Weights of a small GPT-style language model, trained from scratch on English Wikipedia: 11 layers, vocabulary 2048.
MLP neurons of a small language model. Each row is named by its layer, matrix (gate and up: input weights) and neuron, and shows model dimensions 0-95. Each number is 128 + 32 x the weight over its row's rms, rounded and kept within 0 to 255. Numbers have three digits each. A neuron's up and down rows have the sign that makes its largest values positive.
After each neuron's rows, "fires on" lists the tokens most often at its 100 highest values on Wikipedia text that the model never trained on.

L7.gate1370:098179101152088152189129149103179095098090112108068121170134107080100086145106109125098051133137128097104182107152065069107146151117089092166216100054133126144148127171125183110139144140151146133127125139204091166119043121163129100078133136153148094155149123124081117100148100058141122162
L7.up1370:091123132127113113170099146169067100098154135149125077159143091124116148156197130150115145086108125172129114076157108125124090097112126135168161149148107129138139176134169131104163137118182190150144143118134108160179072113135131174092172147129116114129114083071172155132111064114121106135
fires on: " on", " at", "k", " vill"

L2.gate1520:190098093136138161126083099165161168173081082166144145149194118136143125163146132191105079121099098156136126171086110070058185160114112167140111118121078095106171060124128113113120062060102187104118119137131135177086124178161105125125120089162123155068056148126148136089143110093131162122
L2.up1520:110107123145186128108129070139129127161110117127113167126171149110159108158122101130168154143091178118085147127119138181147129160149110153169171116137103145092177032146138143108135152152085165149121130123132122150080150110164125114086105113088135148155168104140124101136118135136135131097
fires on: "ect", "ad", " serv", "en", "xt", "e"

L2.gate748:078147135117090110135165139134133148177135114121109137098189115109085070128094156198145118120165206122121147131117124076116151175153130126090136129151111115167125114225149135114191113117140150128124149109103064141095142092137123113131142098093087168117093144098080048107139071123157140111
L2.up748:087153131148116149141154094153118149132080131147120119171142118092085112159127133142160123111161172198125132138127133119160139190164128135066109077109140159148095108177163127145168154125101091155146108122099132131136150127196135115147133064128127160090106122187068119119174108142157095142
fires on: " season", "ight", "eek", "1", " year", "th"

L2.gate1484:062150153110081100107164116143129138143137115132182129111118109118111155155065115120123152232135159178122150098122156110169119115133175134127057120147146166107213138087130186149128178115109142113138088124150050118043104173095122111133151131064068131096129131103136178120116174138200146097
L2.up1484:094087129116200087184099042143131154149129144136167130156125088098100107126136160094096062172154095140120083077220109139100165147076166136065126112105169122117107096200128112072122059118085142138096107166080134149160102156156121116130162135079170138106138153155122096070110178072054137152
fires on: "em", "u", "en", "ult", "r", "ig"

L3.gate1529:136196071163148183130141107176147164099068140117154068139154089152154094155111119174147174199122098107079112164112139097118116130113156042104060106104121125085102097154125171092097132144183088133106168085131130114052113150088167103118110131143102111157126144122086166136100117088158150122
L3.up1529:116160131123116184111097137133137154107095118179190094083131139087204139103122123100090123166160100168081140081170164148172120096168150117072099083148162178124103107182158117098145135133093168081128132104118124152126179090092150144145097131181161099176065095153078073155086076114100119105
fires on: "and", "ra", "ill", "ild", "he"

L3.gate945:162100141128155139159133149160149158142105173178067103168098104131106158122138132161096119141130100114117110107153119147115116060070136133110104117093172130110128088129078106058062107144076136153144091167109157085151063127111128045129098113148134084110141205161144146120114115067094141204
L3.up945:134152127112094116072146142154149106170082187122136121129085172082195110168139122086116127146168127125161148124129125100181139112059117072098163124135055112097159078084142102138146142096169098132130111100153085134109078140104077096145117081101081066154121103146155115132194130137093040174
fires on: "ail", "pl", "c", "enn", "l", "ced"

L2.gate85:127120115129087115132160142156131107151107249115171145134158139119178104196139091134156114115121087117141145138107133156108166097127137085103122156159128133116116135153124174131069073172139133131114163166118119068089114151113120082095105063142086096072101149117110128133121154095196129131
L2.up85:159110085108111144109162102178072132189090201108149118062161103170109141064102128141124086168157110169116128167114183112164159125149076110142132141149082158099148096160066122153104083111147109132146088114104146145142115146097144134128129102131101137149077155087070057162184129075197104140
fires on: "es", "ional", "o", "le", "ury", "ough"

L5.gate715:104124138174189116088121143129065122151148087144081167123166134161156150156107204094074110158169097133091179118108149157136101127064149126173109151144112168125145167148097123118085068125094113210036179114151112122129063116161145186136085115114056159214154108111126149088074061127071127149
L5.up715:133135120106127128141081125169138094160167164119141125118116194117103147140091103137100121096120133053154150140129052143163127102143157107154115131099073162163174128091073190148082161148105141130098156145152155124129071138117160129169116096136137131152102094104071151126152097152098096118
fires on: ",", ";", ");", "e,", "),", "a,"

L5.gate134:132094140137104155113066082132093156030094150149111072080095096123144150105113176150088153105150059145144202104165129113118092094141059093154111095105105174138169112115132143140118107165110108123123107176106087108115170152130096148097089100118113102100105114190127131082123130190098157108
L5.up134:146121129135116147124108087096045093140104116102097121138172152128156150079115140168100134163103074192088164115140101108099129125133134168128132155102083088146119133051083088159144066117117109076130113144149165127179083108117114099147158110091137114141073101083174124109123160182184173120
fires on: " and", " or", "="

L3.gate650:212127111156099175129144141116194123157159127124185141174130072121157116152081146142126125141101106116105137150148170082141114116139116057061117077095100079155114146159169126116133088076111076147111139160155081142047125149100113110105079188156127114149113096117136141123155111177082081156
L3.up650:134166073125136119165127130092119180095112166098097119115136134113121067095155194073099123093137083138120098129077154100135093114131146132179142124138129111116111070175109160172132123144140106103158124125135092130112163174100096101100100206214052121163076102167141081152086128143097105120
fires on: "est", "and", " West", "ore", " East"

L5.gate1008:153127162102210085150152165113068124159146111062177145129079112113129131160116170157077164148146152171122156157122109201112114122143090140136179141116117143103168099142127123098072110166131126115112080100154083122109119113063120112191092117159068088124093119123148114134117151100103109056
L5.up1008:129086145072086128165141158104147089115168157056124154151081122090121168106143194117111172120092155180098122172113181116144130063179121098168139113156171100120148137107102101147146126187102117145184172123128112135116183093075098143120138175141120197108167174129156103223170088165164111157
fires on: "I", " to", " the", "==C", " was", "ite"

L5.gate1078:093116162140098083110096161129097110154104091146111102159102140097134126133178142188142154115115143098088076143129113121112133086066143091125112219145067143102139153119135103124169147096114194111148121163079104113116132152139116071123083088196077102195099064089120136095084157096141097145
L5.up1078:149163136143176162144098119086132162133034087160136155065067131115162103141098137153152160161125196125146133123134082112151093131107167110127134119141181103117119129125130131070158143118094079114155123113157157110139158080136076116133117104156102117137154088153190150129150102101143129153
fires on: "el", "al", "a", "ay", "ul", "overn"

L3.gate578:108150134076127142164137140194176176185123130093190127103069130077140109116119092128171145112204100083070194123120111096112133121150089161118136193151103143114189141198165133086034204175148135139131105133141115116101125108131185000082131159101195122104106139125083145118139114089125103115
L3.up578:138142119088162097170172129139134142123100135116153156116111165079054143152093153142153148105083155102137135125152126143124195140182118173111134165146136112118180129129123138153113250075146151168106118159131094087085134137138128055124179142104185113137113134094092165089174121116152136139
fires on: "s", "ion", "ing", "ations", " use", "ys"

L3.gate461:059166152113105148138069137157112150112001085148095136150101128085123153153113116104095087112077086168096173177135189163148128118076119150169117161155078159088086183128099182115162102102072150128141099104157164119110152172217099111144136152158054139143169141167087177127104155159113157130
L3.up461:114170124149156130142118187139083167120109094126136143146067100105148172105134162129135122128133152170085156099179102077174210127094133104125142156194135112077115155143136237174171154151143173058154148132126097071066111136147123160144157153146082150107162048097159176137158157128162075072
fires on: "r", "os", "re", "ing", "ock", "og"

L7.gate1052:144153186097169139101137115123094073160113149119121170137134093039094160142161134090054105135099144095112166113108154142056105105150136165077138081100085162174138116069102170166099110136113211114129159129180130137097069145128172132141145106096148180120176134096128144096144154110102060099
L7.up1052:061151089116127140197131185145086148074153119162122123121092167141119181103202085137118092152132074085153157110176153085129127145131129158178144082061124114103048120105147155111149236117112155107135164072147169049089118073059093146068103116101109060136133185120084121158131152106126109091
fires on: " and", " or", "s", " of", " to", ":"

L2.gate1409:112130106116130096136092097192137138165140195077135111105065122178180100129156131142107115104164110094087113126162165135053126104121130119119108114127100124225134108131106103150116123074123145216138125184164145121127155121082147195114067127121190136115132134163115066144136087105176116135
L2.up1409:167089129088105151161045120143111113159133158085134101137093060145146131112139180101123194147107141148149103150117120054118136159146107119122118084072115146120165177134064119103147208101137141155128113119154092096146131139118166169152102152063189096097142100151176147151137139181141064121
fires on: "00", "ij", "ience", "0", "–1", "tain"

L3.gate1368:093048162115116118197133169103083128181081133092124149091136144118123125134117129119126148156103091107146163148132094107144144075090142154122128099100143141101101160153128100087128169168098111140195076129154159087094173161160141136123186085115153126148140119188179118114130094136175135122
L3.up1368:124130125193171153129076093160209164084165141161177159160067155082140082201161144113126074148181099179161107116134140111161186201106151125134093119170115131113077127101147088074098143145121109138076149115137127159165098134152081045147156096154096143126135106171099115145141147085098142137
fires on: "en", "ig", "ail", "ra", "ec"

L3.gate885:067123095177160107088175163092123154135049141155063161115131085122124126126148115139138153153178107143144165104130141118127144087087185115121092083126117193136117153144132142115186147049062155127150119062136109096165085075102140113162165114082065097145142146127097131122123151152155096089
L3.up885:129124154145144094117127134159159162126080104130120096123125118103148131109098138136110163143075129142145154118107085110107153101169089099093148167141152108110119072121106150158082153105160191047107147116107111120109176132150100150127108132130096113136174105136089092109111151137125082186
fires on: "r", "ing", "p", "ie"

L5.gate933:150124123111140099117140141126153186149084186160204178101077178131110136180119168154125163122056118158072136155113138137142163130067151143110156124139107160157108126151114167158152107153113099091155129162141141156103148165173080124168153119096094075118135063144133049112122119085122110091
L5.up933:133160105125156133136098116107191144172197120136152219156127131142116154094142145163099140073162142116131141131079173097095156137120138102125168127160089137051083077132148167145123124138153109076114163133175080173125120132111126107095167102108125106174103143112111125071164120125106133091
fires on: "G", "g", " G", "e", "K", "n"

L5.gate124:100108127138126175081158163102131149133152128149174080065141048142130126105109138090152128121164122116061132039092080156213158113053130099075107077106100130131118164148145140110142140120099130155141189096136157162121155112142148205161109112154112081135076147156128166141089106147157068134
L5.up124:098143163114170099166109098122189123168116159090068139184169070152111093129112146132203114127145117148092194152116104106127104127068101070171161141139123091081116096102140148150090146191148173154064130065116121125126164142207126072160097137096174114143121159165155119110111099114118102157
fires on: "uc", "el", "un", " La", "a"

L2.gate374:132151154204110131151069072110106161130102145114143120155081142172168087145141121136092122158146143134107131169104103121108118098162118122146111119109099088101140110125120219136123099133135098137121168053097126074135168161054125162055136139114127148110097143038075167115158110119105121103
L2.up374:128167194159107141140076091052098149128060130124100122143103113154184124140120163110069094193109124154104105096117131138136053103161098085117091088108146153154143144125098147093147099165133090123155108100106023127097183182128148121101132115123089094118150107071105149158134148083063106100
fires on: "id", "and", "es", "om", "he", "4"

L7.gate1466:126144112153052119160104110096106094069097127116089143165115153100118186101150131110090137099110143143118163111137145179117079144149089118108121098138085177228160066092091098154124097155087198085132149098177116139096103194098108149143128157151134133098085096104125154149145125126147102104
L7.up1466:120143122183130177166143135188134086124131109085142110147119164152144124106138091165121154131118092124129079104142196132132153161126131186157100161127108105149130114114139136141145093196152176128129139137087130123139073160156125131160181094122187107123034171068147157127108159118218078078
fires on: " and", "–1", " or", "–", " to"

L2.gate1430:144113081145157060102121105133126083148132136100122098170106114188098119198110093146156082133106186098129140100083104102127118092149126158209094182104132157070163106113129139072113075083124139135105193147159116108071122120143123085121122093082131100134156073125137182113178109086170150148
L2.up1430:131084107160097154144044141057109087107119080072126167139095102128094079081093187162135171109111123082131113155084192147115098115137103099093116107136138139132097093116124170125108080093119150141154174128146081167130128132135139155172150114130159143188140144111169149109113081144189093145
fires on: " 202", " 201", " National", "ic", " also==", " ne"

L5.gate241:079116127111153138094138188166123134148125134168174155125192096117131183174149194089157107145103184099119101077105137111104140095115155128111104148161066041160161174174072114146090124160148141126110187127147114152118132195102094190160128113083106126118087097148141137133128109057158129095
L5.up241:205113149138054112139163119150128111049085119164105145118127144135171098119152106097168073104130159135117164121151072110143119125147120143128078155103075156181149150156109115094153132152188122101136158146117121111117126113157133133141131094115135087152136101117166129106168148164141084117
fires on: "u", "min", "-", "op", "at", "st"

L7.gate578:137144120129149127054132103105186073107083075145079140131147101119167076143099181168126099143182112155099133119166141169138104122188139144140128134121150128118129147053117076113111085119155122158098102129166095119196145146165123139114141105168111137119143158108121117142149060102060131150
L7.up578:170097115101106069162146189150172098142060108116097104098137137101107145062091113147145136089119162144121175116126058115159107187165126165127200071133097157170141149125036117118134103083112154129136150164131142097058097139181132129098132120150144064180090104155116165108109126072093133094
fires on: ",", "s,", "ing,", "es,", "y,", "e,"

L7.gate25:105109136119099149160134161127106077099157166150148066128120200086143125161107156140117115143111164119097123161131132069158134124098113151135165129129113131181139080107119082153140090117160221117140159100113134163174087192119162090086119160129164175141137149114124118133092136124126131158
L7.up25:129125135073176130169089142117189203064107136104124168112089145132148073093139188110137144128110069117145068117157098113166141109091129089155204132153167094061116135130114120139182146135206149099135134129142140073142121077138113070134177158137208144159143141072137168139147099138076137185
fires on: " one", "p", "or", "il", " O"

L3.gate53:128101115134133142131137138154176178131147103139152083143132125137122131098132142091098163101112154136093164129149089063120103100124071100025184113158166117113085136160126105142112119141115097099101105071167146149124129095075125147170127193158121163134113160146176156128077140146120108080
L3.up53:140121145204132140160109059150138130130206136130067146098151073084149090139147130128196170118176128167147166094161151096140189148144161123126116161134131186079104148048156123126173165166198122109117128073148170139200116091104151059156146154133101149146085234135123173097165131154124106136
fires on: "un", "ol", "us", "uc", "pp", "ing"